{"n_head": 4, "attn_scale": 0.125, "init": "normal", "init_std_qkv": 0.0312, "lr": 0.0026, "grad_clip": 1.0, "warmup_steps": 200, "batch_tokens": [32768, 65536, 98304], "doc_mask": true, "train_tokens": 372100000, "steps": 6139, "dataset": "wikipedia_en"}
MLP neurons of a small language model. Each row is named by its layer, matrix (down: output weights) and neuron, and shows model dimensions 128-223. Each number is 128 + 32 x the weight over its row's rms, rounded and kept within 0 to 255. Numbers have three digits each.
A block is one neuron, or neurons of one layer that tend to fire together. Before each block is what it responds to, as a language model described it from the Wikipedia text at the highest values.

Responds to: Post-verb prepositions (on/in). Prepositions or function words right after a verb or "the", mainly "on" in "went on to", "signed on", and "in" in "formed in", also "the following", "the same".
L2.down17:124096126083137095129157115141136143165165078104072123134099129176094116119123153133125144110117122140195117117127114132095054193106108138087117167103146038117113126107136120121098158129127105068117112122134168082168106105125128195081096148114059081135126158195079116092106096110139122154
L2.down90:121095151146148134136094083071216142214143080151173116112134018105108154097112163166059138125138154169090137182128114109139137117150062095096120180072111140154119107153177137130165080098115144180102196161144183090167143137082106078138163097181138129139163091120089143094046128155097137114
L2.down132:137121100102169132135129142133160098163128147120120180060157121150088173113105129180145125102122144173139144166120170146105164145208101173189105159133154145129107113166195106087138104130157133087128116164178115126111175102162130138113115140104099155146092135099178128137143103183130168082
L2.down158:146125094172125087112158102148108080149142139104143149060139147096151110154051109076151141087109109111134053167129136106136142148161145145130188159146129130143085094215133182106128134146140183121066130117054122083136126106124153137145121177144095225139125133134111102171109135118121104120
L2.down341:149120101183155106076112138079170112069156176159108120101124157077085116145150197173107127085115202181124082098127085142112138131122099116129124115159119138103127124105180085104174073196168148165111153126134116080141142212110107061142079092141119126174115186127102142150101122123184165154
L2.down364:132120166200089079135093114110171129123137232124150066161104098123186143143100130144124175133176117128106137147133111184149190162130088143144139118171147202105090076161127134098117135122111129097095109104185162137142136110078088094125113145072143147089130133121099168143101111122122132154
L2.down520:089179093160128162079102154110132123121128107122090141176119168114143115131146112122126142132130149116092128184149180152121154111079116144129101144139074118198074125093140115119117107154151157141108123065119181141134123112120169141151123110100137156105121098105134115143106129123162161124
L2.down579:140121121124134152179108125131119100169122171120157143118136108153149115147088130125124081109154111181102116132122152148153116110113154199072135123136110163119112117091111128146152137140125148100179131106143096098170145119093078095075115146154144096180086088122129191063098160172082100137
L2.down605:164122137106073129136100134165130133135152114114127137112104145065131152147141144168111124165111173098190151147181144149123127112126142154174135111059095139128084113134206111125104124107104080132150131147130141127156150198120163056046158178111118166095137151157176122080109119130138191112
L2.down691:076134119149129165164042143150126103152140141121112137135077097083122143147110128076134182181077066115143150168163155137066097171151117152125141188143144106142111205053118124127093129136132127111128150100142163079070123116094092122110210121157092176153138135130107135152164127142121190129
L2.down748:122179145134102127114155087148122088114146082115132180078108104090106191188124130094152081118104135092142169087140168155137161123123122121149178209149140177182136064144122136093083115132117119129145134165122144132084103130132142165140111157094114100097145139109131129092071130074082198143
L2.down785:128138170109137141102131085078161137123111120135080099086116129145134150069178163092165148149185142184140134086116114090176079133072170083135072201126126093068154106131090119150133092105111181165115068091184110092131126175126143141141106061096152134157074135125144126134174102152116155117
L2.down850:104077078120118188128130117176074134106100132111156160143176185157077163081149111116182083071133150153174072137114145156195197082145144122110128125132129154183069117135132095099059143151125162139151115093132116125103124116140116163185130152138120112144185135141119090167115121132094183101
L2.down870:102125123147178135128173134170138122174104123113167120141131128144128158174097103120122137146089089138153113119066070170147173145133117114166188145128113172146078087137101120105059120166109153138115104106147149065100118149113078174107127127162052121154153120148156152126139083091075088142
L2.down958:145106110087113167156102085067121136094148115164078132219125145098173143136132171129147112136092104112124173148153145156148106137147158102175120219136149103162123154055086144087081151159101149193176161126108123103173093061128153099093124103130064109154114180106087132099182120104111175098
L2.down959:132094137072157130161110160079125116116151171149066061108094139143144151076114199165085122100131092179172138147129134143157090174118105169140138151165147106083132113163095115135134145108123094201181179126199111173153118136096099086112098120100059130141149069090152113107062125174108097133

Responds to: Hyphen in compound names. Hyphens joining two parts of a compound word or name, mostly in lists and tables (Bagnères-de-Luchon, Noh Sang-woo, centre-forward), occasionally a comma between listed items.
L2.down20:129118130114068124133106158153131131129091096102165195147161138111089107151095124124134121101148154180119078171113133120177138196129112096152123124074089141099121130136109174089140143137151167121143079115133154144158092131139195068140092147142118113140146126138116115132112125131113089139
L2.down65:172125124154129141170141135084103131094140129136127101166128098141099070159103145119159104167154088133113122132082118086130108152200138139106104137063114122118138134169122138134144118163170148161173137164127200151112174129061155177179138087164112126130070074115114101153050120133098127125
L2.down82:147099120103146156114141093131089152093130118095128116133119117143081189150168121171128086156147137118101143108154087112102126091114179120140117125123116190187155115117086079154125122072199128141108132139078109081146103102143115062090091121133116179136082117139142143127151146120102112110
L2.down98:122152166105158082148115124134150163173109118116054136126145096103137154132121160128104097079106136140100176147125051118112110131124156083163103052105135092095119114101132157109226101152101117196160123088129135133120145130104071130142130141167108183113111097154168104147154115078211164081
L2.down171:146153155098138126143168097166112057145150131086153121097117167119152134051114147164141086119116178098089158070152159106163172160161134097154103182119095135111158131126155133123130198150098165128127113128145126089097146196130105161096060117173111121120180098128125091149109152112147126123
L2.down249:107107173080149102127094198106146130159162162087141182122136139124082113118128120075136172129132125152132134104080125075166118083135155063103058100139130169158156065124139131131107126148066176148162126099127100108141110140083089125190168108082031125196117114124186097117115149108108182137
L2.down441:128110136129106133093134075130109102101135103097162147137161113162108156156139150146060118143122108084092109139089109074112142170182151126115129197164139147140089157110139178120103132183121080129121148132149143093107159132180124125144108134205126142103117145111106111182114139162112101132
L2.down487:132157177130122167114081142157098151126155154134100129163081186132176115196074069116104126121119084122149081175107137111088088189121126157106128115113120105109076145126136128113085087149132069115161161120126165188205066183083104151119144106150144129135107185079075148098162143121121115187
L2.down489:152132140133105129166204097101127111156099141136091132083148089062109192158114155122124149099098106090122157117136086108188103116125145154054091140119123115160087198116112106055159139156150194184126185098138175142131109115062151153105092115072156151169136145118084143157140105140167132103
L2.down529:099138178136125138144134098076142137107172098175156073148139232085091139113174062152157112108080122106084118125143145126126153171122139179109131137151151171138122104160205120089159134137158145135145135206138132134162131112141124074161118103122149109135076089158129176148121154113135118126
L2.down720:077128131131143144141161137167164098190135108169140101110069086105079100165091172114138085148133127127122139177120139087145124114090093144175109098126104180112109117130092047151171126139145180131119157091097144140140142105126099104144182131165048163093164090136128071151180149154092126168
L2.down745:109114126116107164095138093142094131108083153169149063086172082140125085160105152163132176162087090119171200105081087116125199160118150137190116143126136155122143160122190118139109171122166117157090076144153164118066115135103131110152149065148157109076092168131152053095113162176161146177
L2.down828:116087104119153111163184122140135113114124119123114159148202119111137087138112119056111100078113126164131091123120104138101145163177122092199112129102099131104146091172081149140119098175117078150104139044119146149154137119161143173154134210159109160117100119087119158110136093133166149134
L2.down843:153134155124067139092175127138158182145136142070140148134113089133150151112062177167130111176141117128144109136221087089130149148079164073144135082119196102092153139188155185119112206101098144181096074101175163184153129141083126075213119139163153078148104130109132103154125112171151237134
L2.down869:136159134087157108134158147159117172067161115124129122157145079153152131114172157105129172133089170113109097200139148151099134107093219144109117124131116156188196051113141156106114100091097092079159123132092165123112117095131177125065090111155135062176152111121169131119091133131088123167
L2.down973:051167141099148101162130129114139158113125162135137182118152142104180162103119135103108088084086140129113104116137028088074102150109127079136119030102151146129159110145144166099159093148150080123145164096150101177105170134148121157145071124134143079079133130122150120146155120029106111169

Responds to: Post-noun linking prepositions. Prepositions, mostly of and to, right after a noun that needs a complement or source, e.g. residence of, home of, according to, due to.
L3.down48:138138142137085151135110112093144130105141136106082091132078151157083110166116138085090158095149128150096087180151199156082099118105084134100129161133125090117154097095130122179059100174130133144137154127100160123139071151184057121170187131126106087162109108128137143109199131161128066141
L3.down117:083083161120135124097100100116177134162160072132172140106143165115053128124117175143108130090198121151146114151153147079117133140097104158138111119146117073134155132178131089108102137219176149176128127147127117142165078079183100134159142123118135146162139129168149112157150067129168126176
L3.down545:119077123129123129097098218078115137083139142142119107138085182113157161112144137175145140099128066105102084124133152116054088108117073098113109118098163087142129124102137100203143140143124152137152146059119188149145081110101097155144085174138109146093130150072083156092145134169167122137
L3.down732:116085102136131088118121137072135124135151126115120115126094085087152151127144139060130123096135141149095197126131104151113168090173065120133118156109171172094116152116098055103138169117107121169115107116050127107094132178178120131091142106083125090151190116124148069122107120147141142177

Responds to: Indefinite article "an". Fires mainly on the article "an" or "An" before a noun phrase, often after is/was ("is an architect", "an explanation"), and more weakly on "its" and mid-word fragments.
L6.down240:099196124124111117121119115079106168172167153116157185175134169135170076191060134153199128079140108144167092138100134090141161169114142126123126135112113112152097167125171148156098127134130108209129160120152077159073161106210155110108086121163076098123125156153099053166119139126126089128

Responds to: Subject before upcoming verb. Mostly he or He opening a clause in biographies (He enrolled, he signed), plus and or to before verbs, and he-pieces in heart/Hesse.
L6.down114:172151138143089066081113130131193152128107183140176140182154112162147170120169142120158203112138166097125163100118101060185144131160157087185130131133149163106073144068150161101082083120132119117104150097142120140123175122147112108096118141126126102104176057123156144127173185125141144149

Responds to: Quote-opening words. Mainly the first word inside a quotation, especially I, as in "I think…" or "I kept waiting…"; weaker on assorted word-piece fragments and table or list row starts such as N and -.
L6.down801:121140084151152104192131147144147104153157165018143089155057179100113173092129103077115124123115144152085072138114115155110154143164103153134143134116150116101140165102146100086111126170159067158100127173132157130136147148089144130158143159143097101179161159116135143109136154131127141129

Responds to: Linking words after heads. Function words and suffixes that link a noun or verb to what follows: "of" after reign/son/residence, "to" after sequel, "that", "-ing" endings.
L6.down551:141104126138148146151107134060134169133101179112092105163120161187186148169138142199090112122158111148147110169082114139133110149118131100112156128071145131132150141143148130133064188172189160140102125103104122115104083132122130067145128119138111063141113098099072130121255101195136158153

Responds to: Finite verb after subject. First auxiliary or finite verb right after a clause's subject, often in that-clauses: was, had, has, would, could.
L3.down533:120110113058140157124126107141135115100153162110120189129085091130185145134129048136148165133150111054143094114121106096174137090142129116123112141128106110154123066123077121103200108106094086088102115145110225039129130134155093148135147157199082132145204155144165147133142141107132086093
L3.down663:145089158166129128141043100183130126126123127092144154158134102132143143098122106114070168170110103085080136132122148140139133160141096168134111110134101136088136061172173189136165169120122165092080169091102107066131089079140200098116098174158077152163150152168129139109111142118125120129
L3.down678:127173156113093151086140182132180079115155081142096087103103088106157133184141091128146127104154174084173154157140108149144134093090168168125054116106171106133125115153138108153128160183109145073158114180163152129128207130082083111125124130127107144165106078191158094141063169099157133123
L3.down971:148144151148115181161135112113133088122184058130097174159137169121124126088135193055155071111102098140130135159122147114111136172107190151052103169176104080115152102123096160116084109149084101176147137170128170068214044116144069142138130177115090137140165128140158130135138091114121095137

Responds to: Indefinite article in definitions. The indefinite article a/an right after "is/was" in opening biography lines, as in "(born 1990) is a Scottish footballer", "was an English academic"; weaker on other a/an and quoted title words.
L2.down81:158138085107102084165142136134104150144158145159120176158106129145153150146134185125124133179104095178098118120110169105181132067153167082132167126104082082118114118066121170149090060103115114129128120093102155145175067144145139169147150102087130131157158121085100160132163137165069150084
L2.down127:134107122121116173160056125079151167143092115064092145107129122126171067172109080119150074110078097146092102112108098126164179166179129120145180152178104103157118136110145163094121087124140159155153162137153185138103101098102118177120147122157107073187129176068147061159112175126152127140
L2.down169:110102083144143125146086170185157104111166105150131166139131122164153111158131130051158150085107090135117126144147147113051123118141132116145157098182088157086121125122097087132122141085090108151147159082135097156187139104113109113158180143114095130175116144141153171144112129113109134117
L2.down260:166078123162124125118112118107118155154179116095107137183138069114109150109179083116132153131128093135189131161114140149153105145155105124085113176101137116120144149106109165143128103151169121079153139160112133177092117102114120111078170182098105138106164123102145128125154152094115178110
L2.down493:166122155131118110079123082109123208172136107094110134082147130131114133124153169135143070129120160165147098094060201167159093101156104137154165157108129139166112084127090113082142109118056132155155088064132137129147123093142098138091071130128138105136073171175172140126089142162112143149
L2.down638:158134101164159105112095133108136113135135169093116088088115178131117110138165151135131177132088137109200098117131093109175150110130140119101142094099157106169152113149125135166112178088123152181129108131130085168156132160087120128151137171130109074130132070215135173133137127131105160123
L2.down651:101130116148183145149142077116130112079123091094125112105121102130133187152112146106111070081090103151088152114159173125161095115083146107154120110102124106154187113148143128139048148168169135110131106109181094116135101095146085129226167155111114175135140182153108127087137075055133152202
L2.down662:138182131108075100095121063107089194149115142142160131162080086146132073076100124121118107117112147189150115112132134145139150091128137130134135105148110095160217139145072156129159119136102111144100126172112130129125103083157110107130132128100170121141158215156145147121121112141117059160
L2.down684:180112115164129098116113121101139117054141123068137161154099134139096117133184126062139099169153182090172127141140159106186106128136188073126096132122134082160102101147085075113127154129097099166121163203101154125125133196151094151067108107119182108152121100151141135196089142111167143146
L2.down697:172111108135153144086096137153223162115094162116165168149140106098191099116137129121116142068109165114132142175126119111114112146177121073128096136100127120156117148192154102126060161153158148082128183079135135225163153115101153094113135106147110180066111143099102157026191102123172124136
L2.down779:081066140082147152101160118057102099122137081157113053091120127079117130147145112193083176087113130113047100138167150112168149139149097132149101105106135150169128141089116109140143133127061164138144165121185125144161102091088093144202168086058062130145097155165148132102116115141152139141
L2.down813:093131151082115155152153129103182130087051106160116159152172183117090154157119102132107121117141056109157149138112120151164128164129099061175134181185138108130168142111154143067199101077125142086135167092163165093163110073158128155125139127132119161144107127126149117123143108167164153117
L2.down820:162154105102157108196134113184131117152102146102078142128114119131085095151125131118182132116088162158116151146129143096156168152141154145118064121114181198115109120099121096131142085097101143158125163179140079096173136196117077143119157109098147131176193183179128084109168151112132107102
L2.down823:187152128089061161132113152098070118087101113124129085114151116138139071174191157123151092104095117102116106160084111116138140075081133070199191132110159144115195115166124115112093167147138097128119156116093079161141139130132104098199143093077126117131166106126185154119164136081154153081
L2.down894:103103090135143134152142105201181113094167187114090221144149105157119197117109168092110105129083119083079140076120136060097146105073144124135130150104111132176096146124136123082169157114105172126149128103155147116126172086126112140131136139155098102118153123116073169121109084139118153150
L2.down996:104122095125105094140171099126100136089092081169149137142096177086100215157233150153147074124081088123094128117122153093079160141073112075132139084092151157108125096102156102139138113114141106147107138151116116110171080157162114154163206157135098150123131190188097130051117156152089171142

Responds to: Date-introducing prepositions. Prepositions such as on or in right after born, died, released or deactivated, introducing a date, e.g. "died on April 3"; also is/was after a title.
L3.down178:169111133107064137161140121144122073152142167158137129102151116185110143107096126035074130085115131161099114110141150072141105108109105130126194133188145062115118079113131108151094153162127084139120159226105132084107176162144121101186130140108140082107191161082103095151145182151095084142
L3.down214:110131151129130178179126144111095150145117147111069152098147121149150168102140137072183133141129055169129075120079126156125122110093126160111135096136146075124072133132095162139148167147142178106075133116094171160098087110162149136143122096165115142140167155096102165141172132167117176127
L3.down917:131122095124131064196181160140091142125121106097149089122065126169163172117090142107120158061108092174124184139160146139151102153104146066134124078158126156067098152149089218168156159152102146118129164159160124126172119128132120113155088106125100156130168146068139085144163150150130170079
L3.down926:110162079108125136087163100149044174151108154118074083225117164086147133145173109099141147149152078123158108122124139153129123082156032123118137157099122126166117139098096168146108090182133138114166174130039135125140134117128129167127129142074111174093139108173095157067144092095116153120

Responds to: "of" after nominalizations. Mostly "of" following "the" plus an abstract or action noun, such as the use of, the release of, the age of; occasionally "most" or "number" after "the".
L2.down28:176083165163151172234081050080115101114107107081105124175128141115058100155131130072164146122117154094152088158105089087122125157141144145141153156121134123097168165091134098184139094085041104163171153123136164134153090182074118098136172060113145113136090074084105149118220151178155107162
L2.down92:116111156130131152154099116149090124085139178093090217090102115131160082139120128081130156121152121111118109142157093099054065229143139106142105166127115126112114144174143078119164097101110160123150128182160083122156083164108108100097105093131135080116155119140108085081103169102113086107
L2.down117:100167185130182177142100146099130145101118116126106083103153194167132160173123143089083154188142138114095042110143138126108056092197155123140122113104111139094140125096129068130071181129135123109135150105166214184174145116160056101185191133140136109170134128130129108097134171081127124142
L2.down159:113096096123158168173142163117163107147112097151141143152108187143106113046126111128088169120149065113128152119100243135130074201145141125083095153101090119109150146095073185180128179110130138137167088118133132190155065109138131142111150101093113088130086128131111104094198136148112181098
L2.down244:107141083127114166210142145132093150143135153116137131114126077147105144130149133127170119096107161136121145078132100153170141111075084145163145145048083152166167151106113100090146164169158191142078131155129167123084111164105207109048128098177170090123140149146151165080111114087108121118
L2.down276:136127150074155087130130123113188205102198050088104139159160078138183210167122180090082123142130160098125151132113058124103085100096089172202103150159103114101135142084165133178160137111200110164079220154108131073109127148156097105114141075075088125150143127117134158093100157151126146118
L2.down418:091128175135111102151127081145110162093185092151132124117078159134092113144141160139102123085149140140148147138101072096167104107064179138128155123144138187119110164095105089110139118147122103171160183160173150151152135131165163106129108126043146099153133133173154131120164146115079092148
L2.down471:120121154151086103124107120107146183106153107147143147096110101135135132112093134084147106139158142159158151093146080142130102114126150076180131069140158146115110139099111116093111084178109094139151105069117187141102114152095148134144103144162166142116107099182142145114163117104140156102
L2.down649:144139089139139159101124180071110146124094121128156128143125105089111077084160158144119141117129175076108104154146113118121098169131097150114107195103153086121136119168160143132122121128115077170144143108183148113205125117121138089148120151126119112166156141171122129196170133160159051120
L2.down707:119106183119119128192054113168064084069086110150147148166127154047052179137172156097171144105149157159176056155101157091097118128130093139124155157155167138141124192123112148055097128090095101150137098129113110154163111101143093107111182162144094143112101103143152128100087179117112146129
L2.down836:181084106140083214122097158149144113142196135185136119111152151128137150114124075095174098160075129106173118125135107081110116164109172117130156070129147097116131128077102165118145079098135126128154077130061132133128161129106069106122161123141142115141153093110194165150180146120110181110
L2.down881:122077123106114156171098138048139130139160125166177124134103111142110139159160116092116135082115150121063065163087098109110150131096103132123137142134178113124070106138131097124115128158087121158143128109137161135074138142103135083173121129116094084218079062113134130153153081090130119119
L2.down884:093046114122102119115160132137150129127109110080103090154090139112149132101212141083127133163010173067128115114149110126091099104125141111184128111178135132109099170093088087037113101154063136146140126138149127116177192101147073092159119134153159066126130158113148185132150162156124141109
L2.down909:130118095126104109122135113170140151171152120129154110124122062066109104146151157081156129120088164118135087093123180100124139124111136142137129129156140062112122146064158199128173156190104134109109170146156105121137152112146168123091175130112154180133107140123076200092127105125085175127
L2.down977:114087159142149179145151151069117158149095136067072100142079155102123152084125123110119191121058141154117143148108136116126123136175124095170108177089139142143106100095119132129122100151129113195116078178174169118151131134129093131131128104078136078188205123148106116120206146168152071149
L2.down1006:114124083137152086133083103112130172115126154130133135134194126106110126094110073175147147064103158091160099174120109164104168049133146156134129140091170151115155121171107162099135081141115165151136162128160118134171157151091126158123142120120129078121144180111150089093079119100148096159

Responds to: Preposition "in" and similar. Mostly " in" before place names or years (a town in Herkimer County, in 2005), plus " of"/" to", and word-initial "in" (infant, ink, induced).
L6.down897:160126119127120077146166165142175127144129141133216128135083197134125113102126130155115096124112046091127091168167099201145109110061135158154121148122110129155111137173139138115156108174096133158128127081073156145094108174120132173115132173127140110179093153132100157091182129159144125120

Responds to: Word starts after brackets. First fragment of a word or symbol right after an opening parenthesis, bracket or quote, such as (m. 2001), (title:, [t]he, or an empty table-cell pipe.
L2.down173:135109178104112130124119166127180103133176095104123106093157065140188143152131121140101159129152173113152151106088050146154087136138135181135123064118115114166122119136162085189165129124141082110146114128124103115104103141079108126119060100129195127116094140154124119088132120110105124166
L2.down191:152111154175138079144177148132107098125150084129138149148092057154139112138116111176133143139097112161166139108085113092171081109104078126112089117152138104159153139048173132133092144051087111111111088112110195104129111169174119175127133098138188146091123136117091096159155137075087197094
L2.down210:162146086151100156114126155094117158125093098126142139164126093095127165135034099101178133169104176166140116120155121135151150172057080122118153154146116176069120067098079139087095113150086169163164158121076109091118095117107159163133130139158129181145117148151147192068094199141110136073
L2.down271:096085101160123117159093158123120176129195083113115085082176130117140142060165135059133075084102155116174113199103158195098113140126116173148127140113116134100150129107159033133089118135149112121194159122146110145147140129118110136088125163141095049077117158125136175172101137194119167170
L2.down302:129126169116117143115187132103070145120166138203068064100164164090111181154180075124122121130114106130165222154131131090168124219071092099073126147096083118148130138080116120119128161125085112119146106113123131147121176162135148145116071076112039129104119126180108194096105099202151139156
L2.down365:100122112145128131097094150143135128111190154186161155095173111165153103175108111141105132111137125086131079124123096036077132159116090148085134110155163086121078109177180141160128152110140088123175175111066107166178140108163153107167122061143091151133162198053115111129134108147090169177
L2.down525:132085104173101090095150101098182149118137085130169101159163150145067122147161093173148122110163092137076174109122044161123157135120132110134086197118118162116087091052098110108093074132058146117115166119119171134148156144080144135148161178122179129100113138105130122099137119163209054143
L2.down594:135128170090052135160137137147042136103127100123171127167183157122118163131173127176120137152131126120183069153142182127159118081164110183108104169160184168130137176135147137094071105101100079113088078106087147182118129086100110119066127136180108156196094140094147156092115120136118140113
L2.down597:071137136143091134108113145116167190180130146146054169174187055180123196094128200115135137098111148131117088109171135167125155089140143095164152149127102086065106103156108173061116088158076177131127114077173128088118147151094176075152176098157121062152123186139146101163137064169092107196
L2.down656:153102102084103148131158167137186063121156132083129146143125151081140151090168136164141083090110155123115114150166089112130178085118084185150202129087171137148178103122104127122160124110153161148145210108125098137092149098087116073172111128139135152186150144188081162072057151199100106122
L2.down657:144100123142169110192110161187111160090119129193138126127150070123115150138091138131104126190202182129102158082126091067123140198175165178137102160176193168043204137103108075150156126086109131161113091118135125139116075146096112113065142116145142065074132106133144105080082162105099124176
L2.down685:105154087079128145118115117187113088117144124156167154147146178130141147158123067146070094185125054123167162095155121199123152156123138129180115131151189154169121088143138168103177099086189104083065137091141125155076140110152151132131084101161129214118178110147091084168095071142138083184
L2.down822:093103141109151117108183131095113111081161092095131130056098155158156118172126142150162130174112146149123208142170161088207126116158118124165128111137089121123133183146174171119115152143136111147128057164083148109127061120153124112134072111102169114139084146099125092141124091121079144151
L2.down876:106104112123111150143108090113146134095166137149103114159092113172128088094102086104164109136065094135106122127134105162191126124119133174104140142176135086051148105129122102091134176165107110123123178190124104160112149137082168080160079121119118137149119101140137148154111150155171110107
L2.down948:185163123211162130179140173162169102138112148093078146191157138149147117097068155146123142162137190096141117098140109143105151132151141164112075098117124083094122141100142081133090063123086105106112171133163157073077063161171163129133129117103142151130157094146116126137144171159172101135
L2.down993:045103123131144095091149121143106130082107104061074104146121198051161183167170079110162150126118096133136138078107123107143124154110140096148107121134113119125130121144150145106150113133125077147147129090108108155143104118146139101168087160085176148054149103129141174078133070155096115149

Responds to: Compound-joining hyphens. Hyphens and en dashes joining two words or a code and number in compounds, as in Bourbon-Parma, self-released, KXPN-FM, CP-70.
L3.down119:161121140129125139106126172126135077153108114168114191159120134105139122197068147183109135081157119098070124118157135157100135167129153131111127098091110135131140165163075100112165178114090127076111085056154145074134173144168125175162227112161145092136131117133093110143106143072124193118
L3.down257:157136136112146055151064112143169130138163099121049170130116139125089117158091173138106091100114111159097130093121047063117124137117128110189070094096093087111123152139166121139101075128218136097136140085129090141098221137153126133160145090110102199178073135140117129131134162130139145130
L3.down620:131118160168152100112123166102065106121116156148105116130174117120074111122098144196080148116114190123107118122122059150120095138146169162103088052130176197085145115150103135145154176091176085148091131089126089144141143102143121130165148173131123104101046163159075153138110113164146130163
L3.down711:116154168136129161122122119096125142133155159108097150114131166168129111186073120137128177097106073142061093174121137073083130105100134077137019113123180111091135188132156163103143100189069186147108094081163108122093123095153131149133087124167071109114065148080130109152118126118147151152

Responds to: Subject pronouns and "an". Fires on the article "an" and on subject or possessive pronouns (His, He, It) at sentence starts in biographical and descriptive prose, as in "His first goal", "is an architect", "Miller's".
L3.down18:109152179153104176081083129116094108091126091079147131128157154138094066180117131076138152095082109130094086209125161126104142146124149138178112169153099145159150092064075153017199124162155126109137135116109177156135113109133220088128167134175154123205174138122145115115147188130129118092
L3.down235:139088088110163168158158111114169108114137111147160144161144100141123103074161122104155162184098102151100105088098100107117132201122216145175126117105180127109104111104147129217134163105139116101153120095137075099070142111153105102109141158173176140114116145138170088130151114102113149129
L3.down873:107168145154141150133121121049090136099140114080113207141106177167159069122079073132079158057156101138161142152102108151202146167176105097124132108128101106107072103123167149127168133151157146164116142153172119157099112085182106097124147136172088126124157146135129064155140136097122065137
L3.down1020:104087122097158158180146094086121156131146178100150156151106166089138159137116146091144147097106129121120119162145164129125140170098136073136135048140101046103127125123184143161114120124130131148151171127159136133067097139169160154087149107130137151162107183094140064123246157167050121139